config.toml
num_hidden_layers = 10
hidden_size = 384
num_attention_heads = 3
num_key_value_heads = 3
head_dim = 128
intermediate_size = 1024
vocab_size = 6798
hidden_act = "swiglu"
norm = "rmsnorm"
norm_place = "pre"
norm_eps = 1e-06
positions = "rope"
rope_theta = 34000.0
rope_fraction = 1.0
qk_norm = false
attn_scale = 0.0884
bias = "none"
tie_word_embeddings = false
parallel_block = false
init = "normal"
init_std_qkv = 0.0297
init_std_o = 0.00664
init_std_up = 0.0297
init_std_down = 0.00406
optimizer = "adamw"
learning_rate = 0.00136
lr_mult_qkv = 0.5
lr_mult_up = 0.726
beta1 = 0.9
beta2 = 0.99
lr_head = 0.00511
max_grad_norm = 0.5
warmup_steps = 206
schedule = "wsd"
decay_fraction = 0.596
decay_shape = "linear"
final_lr_fraction = 0.0
batch_tokens = 65536
max_seq_len = 1024
doc_mask = true
train_tokens = 410600000
max_steps = 6266
dataset = "wikipedia_en"
MLP neurons of a small language model. Each row is named by its layer, matrix (down: output weights) and neuron, and shows model dimensions 256-383. Each number is 128 + 32 x the weight over its row's rms, rounded and kept within 0 to 255. Numbers have three digits each. A neuron's up and down rows have the sign that makes its largest values positive.
A block is one neuron, or neurons of one layer that tend to fire together. After each block is what it responds to, as a language model described it from the Wikipedia text at the highest values.

L6.down647:142112156143127132086135139175140152140138145124132087114169140148141139181102129163087104085074130120097056111156161114151096130189132088119162107133174086158137155150200125157162149157087077104091134093135158139137128169159120171149075142116141109194072160072124132139110097145111135199153150165151130154198161121147162107154123122150164104154138131128094177119155158074120146150150
Description: Mid-word stem fragments

L6.down488:171086137148104154162165147156167146136117126135144119120143094134073149119197158087148136180144103151110114152129141147201122118180170126079149088104160085149122062141097123100048133171109173085115104107119093159134132139107062103151157118179180195176154098217098167114158147097109128170133117162141108135152102091181087145116113098060153178131108054120083164204114156180123152127136
Description: Verb pieces before complements

L3.down85:145163098095115120125178150188055131122150101110087088058139137135101121064104137101061119109130093186100062155108195104080159135112173155103104145066093149113109152160117141109148174095194132129127094121092125120132131146132118108123111145116196148130095135103081125096138142130182143098134056148118153153058151169149195157155100078057170154055173193170123203124182081169067145138094
L3.down343:091185078086158168135112145199140167116061145123102132096086118158101158148136153079146131080097117139085133055137162099136069116132194145132208131224143138099151065123097176137102125071111118102132130166151094119112086140092166097118159140147207107182132080130113149101137114108139178118129100083128124133130111122119112120119185100129131121159171134120125107089151106112138104152094
L3.down422:071193106155146122087144117124079181132083126172151108106097107107045173156151129088106149124148147130172145111107159087093102109159157186133107137114096095135159133192094149167118087091157122150198174186136084146116090093124140129126060052199142080129122113142112188135092182117084166081133167066130148121182076133165104106102092170134110157061154151089121122180140136132167128175132
L3.down643:132127100128091171048109157111141113084171077154082137149142140091163168120148106110167093192119092111167137085189131087114118148166108140115102158163168079154131092126158079152132124147107103090149152105147181134114155133086118103113145158077159136109108133115131175198086140124131121100157141106162081123135168177125103153132127182138086161098182178128127083204095150139013191139128
L3.down770:137130060056119082125145099141133169150108126142112117089173161111071120181162055106141119085084135185110132124172129153135113094097143090133092150188158168142068123114133112142198164154030149106170138119117117149099126118165160128131156143110160095110176109184121090130117080131096097182141153145124111083172084162147089123139033108105141140124121084172147137102159134157139188175135
L3.down828:086144122111181145130171121087105148152118136127103162137146150074109139106135144139150164145114130139104106133101140171119036155108172172097179131069140098089161150141129177163076095136118155153113133089103103167133166104155179088138094162097150123176048136067160147147163122137099189111156148142124102151126146150092114123145129135117119139137148127161071194127190133120131154154110
L3.down962:110186100062096137106142131151093114113099123098164132147070114103126138118080144123116152116164146131123115117119158139074154130143159103083149167120120114151136141133150162182139100124154106106128148106144106105089143130128116130130120155110116124125167167139131168180155149160194121154141149157074188097145086122108099062054121109116136152115112119127083123089151133084146084148135
L3.down986:170127161079084124079165161146155143175105151108086170114146140157081138163141075101124140136153142047135121144151163156082067132105117151038135151170133145135110117050114159158156136086111066163128181119087143153099113036089098085073127101108125135147140115142072080145140159111144125130115102075142096146119139128185080142091112135077115154138159160119104130137141099127136139147196
Description: Mid-word continuation pieces

L3.down143:126108173141100162166119108141127077123088104124141120192121114189100158176168167133110203115114125090080138105143096138107176111118150108120106173142106137101166133097104136092152165139091122150181120129041086159102095129134155147118087130107129130084193159121106176121214190148140166091089183139118125125054116104115121075178068096113168095159086122142133155108048146144120162094116
L3.down367:134124105114173136066158124141149106108106118180126102114104097121134126124111128104129100111103114123150097168081164115119138106155140076138124170139142101187125108151128208113135139143181118149071180170190067126129148143061089165198104149138187139137131145155136088104142170172087123080059109088077130090103119133080140133163172105133080169102171081107101135131107192170098045091065
L3.down486:092131098134085155098150125108114168109100149104172153132178067070124155111092147160187100153100049146136088132111142167106145119140119092137079129127110121110094149116089122114127049132164133108115149121181167081178133095155103112100116187109154162153127124132126136196145165090169143138111206082167055136144072138148184153154154176101139079089143177104113139143032104127140116101157
L3.down681:128102165131095193190152122101156069149151106097071084137119173108136154163132090106118154096122087074103045145136098113137154131148107119179115123117156159163105129170150130146160133192105078112119096204104121100138106186102125137131102175080135065106175063157126110223100096148178126124121169139175080137114151097126168131145119061115112118135122161154139114132109101087127153152166
L3.down795:080152075146154115152077084129129114095150137196086155120134113133135119098136124127155193145125166151182123142176205122128162106107104036196098157136188121202175166188095165091160160071091135093138133116179148151138133072104100150147137100108115134145116131134142134141086133197168143118141105162131163132137162126167137144144119126125150144161150146086134127101106131171145151108108
L3.down904:103183107126112109151109109095145119153136149112120157135119144152072102125119185023125109130180059155109179146117146128168093123105091146156169140157142111132128117139149109135129088122190111122190126144131168028142138108208111141105139154136066121083098084136129141159122060063143161135160138117055153158189082139119129089076101115104101184142102164137127162147107176162088164125128
L3.down948:150124124161095097168130105133173111145086102104144148143139133108091127129162106138182118169073119164142123149149134135114116159148155099120137096088154161177115141198186199092098141139135171111123094137209128128103116113131085122144147162154159137093131123104182209183147148155168140083129133064105122128145075161131188169113182125141131134113165209126128107163102151117130103176098
L3.down973:156122108135055180122116205088159123130109108143172097146110154096135154084082127138130132134120144140112074095125139143146099138141166084135109134115099157130137138132125138107101119150133111045150116112145129083104055040153167127098063119147125081171148129131091182158131106117164147161151136142136139127105141128142138203161153132113207116136093135159099123136141081143099127143099
Description: Mid-word "ic" fragments

L4.down66:178116089113140122107122126155097120151100101141179110121116130115145094163132123159134212065112160152191167167099121136144167056144085180095159086134139143171147115104132126144160154197111151101135100140084105128085102114122096137096157160058160097148157160100091147136129138091082141109118136087186129151129133135183127107117099100126162138111169139115106199114176104139120058140072
L4.down385:092128089104160097108152119182115214064106112141146099065143067120124133163109114148135122178088183105108052110124060089128206178073183156175152148073138175144133086174110141128131167119096160088106127056134142145147090118171140130164150091195116117166098194120111094158116065164159122150130140155143103062091148141133143154154144109159105094144128105167075146155115146161127136161135
L4.down571:130095117063185089184168131151132115159092182142155062102152181153102082140121134161177127102179142102143116115145114115156104163133114150127178111115127129192082136105198095161141147085119135090082169107148078168177074128126127099156187099111094149123151105122153125108101125152124098098142130144113122117094144101138095115116162119144146140105176110114155148185138172129162100124135
L4.down611:117101156106112113153121165139075106099153113142127103127095127068132129097131115138081132112150121134181125206179145165087129163111139113117078119123214094086070136109186179130138063091136171189152181116141122063115129158145093133088159172058150122066122120118080142094142160116151123117114139073089099184128072076120131127139146092122127096150131136155145140193068177109132121167122
L4.down671:110132052147158114152141156141101151108164075143134158083110159137085129129118104120122148169155159148155075063140138124181104101088074096144157101138148060185174077134165101154191074087095125114099113077137133146064150083106091156105117134159107069088101103067128075107159061169141071172093159144172101153130171174093147112149067161108129088143130148137116137098142082148123148110187
L4.down749:094124156122165122102157107116156123093063125106155088124071176147157107129158138094172087062103128106050060141150128104136052149209153146119118090096205107143094090088126166137114130099087171085129039082180134109136100124128135136128216134166162120117117121146105148164137117131147075103156168098150135144116104151153124200120081166182108160173150114122168087135178118096134063148145
L4.down781:155156131135133066110136071168104097168124123162187123119135119143151158137051170124066157114117081096202188116121137119108146100095077119154117094100122078078105125105135144121101113189128151152159115137148111147118161145055113137167150124153153146112088058118130184103129123060184147070094176135125097069181127094122178152169155061098146104145111137197114103179146112105153146084148
L4.down844:079119126093163170088146111144151137092076136179125119093189142077109126148076130138135157142092111179126099144111113130128162113108172128102069120119149159113097126102150164149101108119150173147163096110178181140148184118128119136096229186197108109149067112143100216200123171115131170143083093131136141119076122120116144153220150119140079157087140110146139132180128149187114153159092
Description: Passive past participles

L6.down853:121120127145173192133097169156098085080099150131119209116111122194072143089208065127084148144134110117101128174090141109070152162180095130148119098135158097148171141129145092112174186179112189160178171162116161055173106168177151105088106182148133106166133174109128178128167171090113122120076108128132149154113107103156153063082178104104121101155163118038071082150125133130104123091119
Description: Language slot, participle endings

L3.down132:102148158176114151114129049080085182179183140130131116156080137142133146151121160106172069136131175157136158129110133100079161119126152120047109081116162084139180124135170114120057105159150103100139158073062164150159186133117126125167146112167109100150084161090139151075146117134131130136107161120147100119193139151135185171165087102180102124123144095133103144099169172100090113155171
L3.down342:102164095097097122114119068099117115118114168147134105092122145104114054135127123147130117126085146171136082121109093156110198148101124101085136107140124119113163130139167123093137108082127197152143083055174082119083148134154188156138100138114146080116184102074108142162142137189162156115141114162128130131159077102187113080087136157145087112138157136092155148192131178112112110100176
L3.down556:223154087100163082131112129129172141133074134179102207179097115154111125148160073172111166163179153181174144073106129086201115105117122115173163140127150154142154096113176182118132107111149158107096128151153119139124065069096093063078117104124120082157121120135135183125143109067129101112111144140095149060115154132107153144129156161122187184085095088112136142086111139140079150080104
L3.down616:146119086144094085129099089088071098080165169091125065142111159178124091147165155190100111133155140130113178109094093103065153160148147129150174134186147156087092109142115085152058086116162067162126116115147102143073102076164138153127134110170160159141148159088141172091121080136100094095162045159100157154156183167108112184167091093130078103154112089097120153132154109116131118119195
L3.down749:166073063144083112128115138174160109163061148157116130117136122107113110118154164166051186164151111165107112155111091138117163121153160134056162102149141148119094100126107126137110113056070083107108133107086148128114135117178142094142163138155124134149188113148154099149115105121105127157144181129165106146062119140188139078172175122075152106098088140140110096122118088157136182073069
L3.down807:071120093177071145137139102113070083123160158146140056139137182175173113165135132232165122114226106158092113071131163107160091133121118087133132157130131102088168129123082170168151128151123141159167168125126098153149174125104141143170087111090120121162140148152164125099105125137119135132185118181158122139067112135102132088143121124122059087168129124097108108088108137062189119130145
L3.down813:139098125089121088146082116104142175139098079105105177072142124092134152131100032125044153089179182132136167143150126105136110091075146091116136087139103114110075115167127068131161178144127095097133130109098087078128139081109124152190149137128123113147097215142130154071172044155122165172146095177098114096106094136096128150116160128110146119147123126113088105146063084139162160098131
L3.down1001:167099139121160108148100177145125101126128132157074111142138142122148133118114103181192159137048162114136090096069137138116161167117118115142105182141118137130155061107156086161132149163188120139132117132175098115112083136111126163150103161139146128166163134101152181204149169181100125141115148199144102141054154119136155124172140152168123109179132146092117136117110119093156115067179
Description: Mid-word subword fragments

L3.down18:129123158136145154080117106150133099117166093169190098093146123114102095090174128168123082130135085118085110145116123094068119148160162144141099106130152121123112189088139128144185160164141159113132100197140142135146133130086076161132133138168126119134104107152129130046127093101163184133158144163115103178126110102097099127149095142122132073167148095080110126151141171117086105165130
L3.down45:066125140129084125155093105123114113082093118163153147130152141128080109087088137145133209129155128134136037132101178152100138124066177098140166142079089150118093191180145138104167123157142138123159098190131109134149110106132156055131112126084205097100094140088167138211164079162153093145159081162120164110132131091066122148172065169135125150102114116099153158178122176108162111142085
L3.down147:137101085106128105129120117126089095108153160131129182135178127138118088138145156089145101156122140140096115100118165147147150216156136178088111083146171142158076120153112111154106104092088103113146123100164166071110159117111165124050119144140088080086158110106088185143120118152129120094165098129132100117126140139166151132136167128075121146120181168076146142088122141082049113200138
L3.down533:067159112105120109128159153119085145091098149183131092097101067109126113131087118114090142139082138152167130149129140142157151123109118107119123113081117175177000139088116121113086120170083099122126036059185120085161120132133197089143178179144176137096163107127137160144103099127107118194168152136115099147168128138110104228116134090116101055115157103150158163124137130127122129185158
L3.down725:102113118178120137171159122137129099124113143136169092129117162088098170125133113118173138116139061141204084169104155118157158142090162113103122119141072175138144135119088112112145122125107126116161124140119159151110211099148158091092129156149153138126115083094146122145139148123118121179175128137112155107131094091089086135194139133113117132173140078161175092161077131128154156118063
L3.down991:103140170113116144097102126159111110165149185114136147086101091166125108141134110163020143159153135139136149186119093140120146087111140091154158071124094155153115156109186139124161072119147179145121117156130148117124146162151138091116187140118114127131136090106106153151095085139156103140087177128129156111174119068184121102178098135130217124165156139116117100157115175159133165126122
L3.down1006:160143147115113049158119137209182065079077114151113125152142124129132157109153101147104143123138115112157068132115143110095134141107177065162191128131143161112064077102165207116124122093144168133128131120147075169096122113123107153132128156148143108133145092124149174225202094099167124161060170098068145119148112147141141123052109117081133106119176104108112133139127125138110116122133
L3.down1023:123102124087120140149130155171088135107121194160134132138086149085142134085097114109125123121185130137140000149112091206165145148102153108120162094112158169150056164161141140105123126135098178126129115095131177103137095129135039102101139199137081161064141142108146177222148171095120055134137106138129110158136144092130134166090123109134142128149132151179136133139098106154073076152165
Description: Passive past participles

L3.down84:068168128122116190142101050150164083134114079144136131168160108109129122136112134127109141075119188149102118148075080149124090113153132188134093176155069167128124110117119115106090108107143077089152110154138165088151056140129121141175122143110174154101172164143097128208091075051105163141155132137151149154159137103057067117165148107067099154113082147122082151149110155101065118123156
L3.down107:176145090092154105084097141164120121204114105131150192118126188197072109107122130110090153096112155108114200097118119125149117042093163110155067143132135158133119138123078145077143084113122108151110187160159128107111138149163129145150084158096191111140077092154129080025147110120128153095150184098202095091096147150148098142104075133149173163115140117140137100150125116115096173113196
L3.down164:104107095092167175052110184069088208093133207105186103102142099097181159109108125071203107133158191132136106175118163148137115134135128093170148118144118135135096133149164126157133088136114109097135229057181127086129145104157120074073137128143110113145161157167136143182117139149087123108144079184139108159145163098104153080138158103183133099135049098096164106090130142156154161091148
L3.down292:166139186061108162093063156151147138117109092195132122155168159113116109151144172134166129107187120083160110173150118017074112119098098082174150108172185130110136152142155118131137106139116139140172179124111087105124197168114129152125161092162129084121096089214154110132152113115131158195121095098145136060114109120101137133162143125128102050084164147092111110150099100160079045101107
L3.down498:129115159134126097143174137148097075099152131080113109127138121142138102146137127122112144097155097134147098164114127120173155102164106152098143133121163150165056218089103128126143184061104157079157155138066138114116167107150109142086184191173083066173190148148112138090161206107126133093088089132085163179149111154129116163108174149092115174112099115144154174147065146183094119124103
L3.down577:121116139126122119183154144193126030132075151151114178204143127112105151139134154135150148102142166064163088080164147121169151060122161081125126123146097065207171148179101117125130156089106068117083133161167130135103189109078127136078105139147165128131070121134168060109140182150170089117173090148163099107126114085031133122177123147139087146146151103110104096118131153133128202149135
L3.down743:109170098106151108116159128060123140176147126177167189161102109156110105159151132144105128149119095123164166118198128138096131143149114078153165074101160094093124151121116174094148094128133181153137087119117095140097130146180231139175185094105146120090133112087156123072156155093086147108114145115096111171201110117110067147138120135139139108147162084188143139123119148147117170175089
L3.down811:134203117144131121130117130132141104103130094115107121132108167186098136088173044176138150108116152100123132083131139190170133093147145082146167056113159185129108132137085171081116138141136183104111101125111117200085138103119137121171158073094101132138113203167074109170152095160157144128154123088126114095146057164053095157151096126121158109139118168157134141166125108133128151163124
Description: Mid-word second fragments

L4.down195:098128054081161065131119142158069148150205058186110109180153137083109137088107182155121164087111124088132215158153100090171155159114136146152126129131097148178086116138135087060137097100130191122166113145179137159046126170198143172189138142094134115139143099116141119127132147152125125122124094102171090103094101116203141096124157150109144137112152095105120142179079095149112106133077
L4.down266:126050170175125121128146154107175108102129094130125034188095102140132043133101096127149091127150111126173109088147167083135130127118160151165154111092130117118158172210186095174096110123104128142134095129126151132034116144102144066146152130144155146152125096122149034188092120157116158111153020114077120152142113145120119228148074140136075143172053136082132078100087109119113114145148
L4.down293:121149102085104124163136168147153058203140142114168112138134143083092132101137140171194081157094098127149141125139097170165132086195101139090133144133172183105119187143204144171131168106144106134085096135184187130142090059151116104118154108115116101114139111120141169143056122067089172171104121171129124135121100140138120154096130131163067092103125170156141125130101137113103156155153
L4.down295:097135153118157156094172111120161124104121121079153173100110166091104137048163199146155075143119181126108111144133170067108091076143135045121135135104107145137138156193123121170173106116148073133112147141135052156116118147145180169080104140092131176117119146097142081089113091114133129085141124169150143181134182104125150088140122101086087122121102205137075070047121121161167092045166
L4.down547:118098104132077069148108184146122130077117115132132109111095089114136108138101134163110144136078126156134118061158119119089121153097130137128134098091195135123088107106118175118179134127166083102142145149183147163127101121130113069111138152109164122146089117121169107160149119143081175107111128085131151148109127162145085163123196125081149059093123103166091117153123075084187121190098
L4.down597:132118167186122147121137139103123102123093134151088098102203169197119095135110153115135113079132120125125144122112090116149174129130133110126119113133151117127148185095118096054140130115142155162152107160156107082183124183121161164150133179126148168107085116122135137105148089138174146034095113101111184199170141141140104089096148102111156129096135127136130126108141182138110184101145
L4.down647:159150147099097049140130099159142056083132082104061155199153182154134074075157133102074114147155136098092165149103142148153143174132075080188113151134177093173161124105068115114184132081172093124146100120138183116137123083160131083105135167135096158139092138130146094103154158099128095139158131117151092098119156124105098176177114072146100079170166171183119111135099129087065107090136
L4.down868:185107129092115114132083148136133151139099143157139112111111148096110168113112124125142134096099135089182156132172154084195181157152148110077075175152127078209126163157141143101150147094109160184117107171121159116054115161178158126178125073114098101131153129134064044140076125121151161114114138137118133141090086115116113154059126139142178127145069143130070138167123102114115162166116
Description: St. abbreviation period

L4.down202:138131095071117131108098078111131109136197134130086114130086073102087121116082140151192147141113167112144095060129157087150110121119128073097111104145145125100115118138118103133116138162099105164088184136120119075091176103163104049146114120090111172147152154119104117209106117185123083135121137153159116178172168087182105126100101165119106102126125152123115166118136055149121158113099
L4.down383:145139100132107157137098113068191129149086144197129176115144098144154103099082144163120148100104116104162145172134157161114176133148136108128129117089093124124170142124122164102103129171162141098108096103139164150172179169113109117123108144138151159140146119182115111150199122133097119142154057116115074155133137117133148144118187072155124095142131184112173113128104109103092207128102
L4.down423:138126129111130142130142160180177084146112162085089163153140117092168136092142160093166146174168066194157164066095121115164153118121155141135098111154114139121120130121114103106085102159096126136118143096129128126134165131112138067085123156141078042152076108096157169114114122084153119159128132101113073169094075116112084159130110152141158157148097126214154255173113156125149176125163
L4.down511:127132115051088050143092117144121135188117133191127084112105152146133106172125135143125106123123081096142092053114147121148157126146167100196093105207122146131141156123138161114113123091187141128087160137168069178108190137117154147176114170165093117055138117175184112161152088139112122142144126143124149130096122106112115183109155200086130170103113122093142102143160131106105156176182
L4.down512:102098112122149107131178136084141140125117121126124157152125146088120138159117200091164171120104101147144099086163184146147092133106098100158149152106155102074109136140152082095146125206107072107119123142076117129086107122124066086131133107111171109156157153150101170189165145144143094094132102103111124157150138109093085125041113056192118193126127142121102162120143154178078054148199
L4.down608:095027180095162140154104081097129059084122148065135131158157135133099186085144128132121116157098136126151096104105103190118137183157110121153128178096186146167089125137139151125171102116160134128150239095121075143164059143089101171115141163127146117138093131160146158125078132122141152133117140166100156161087152105101090161163132159067152095079167114145101171099110143153126134095098
L4.down645:093146176113141168082147080134167083158131093057074162139223130074067129137067159193120129141099123075143085124119150120124107083078107176197101168071165155117096117130130123126103185095188114114113110096093139182134164094158125113100110125101130127149106148127076083108160128133103151138123138135137136128120131080056081082111078118103132138115172137098165111146093086154145123109104
L4.down1012:154102129121095087107085181078091126146120114089152072085145124094093072129108143126129114117137150117087084133119108106172148126150093135143166120112179141110086110125117125153126180128121174128118157134152121158207096131119163098170172141081099159110157096131130148255119110129100147093101170110136105198162072111173076176127132068112159103122151145153165150112142100106112165058121
Description: Mid-word pieces of names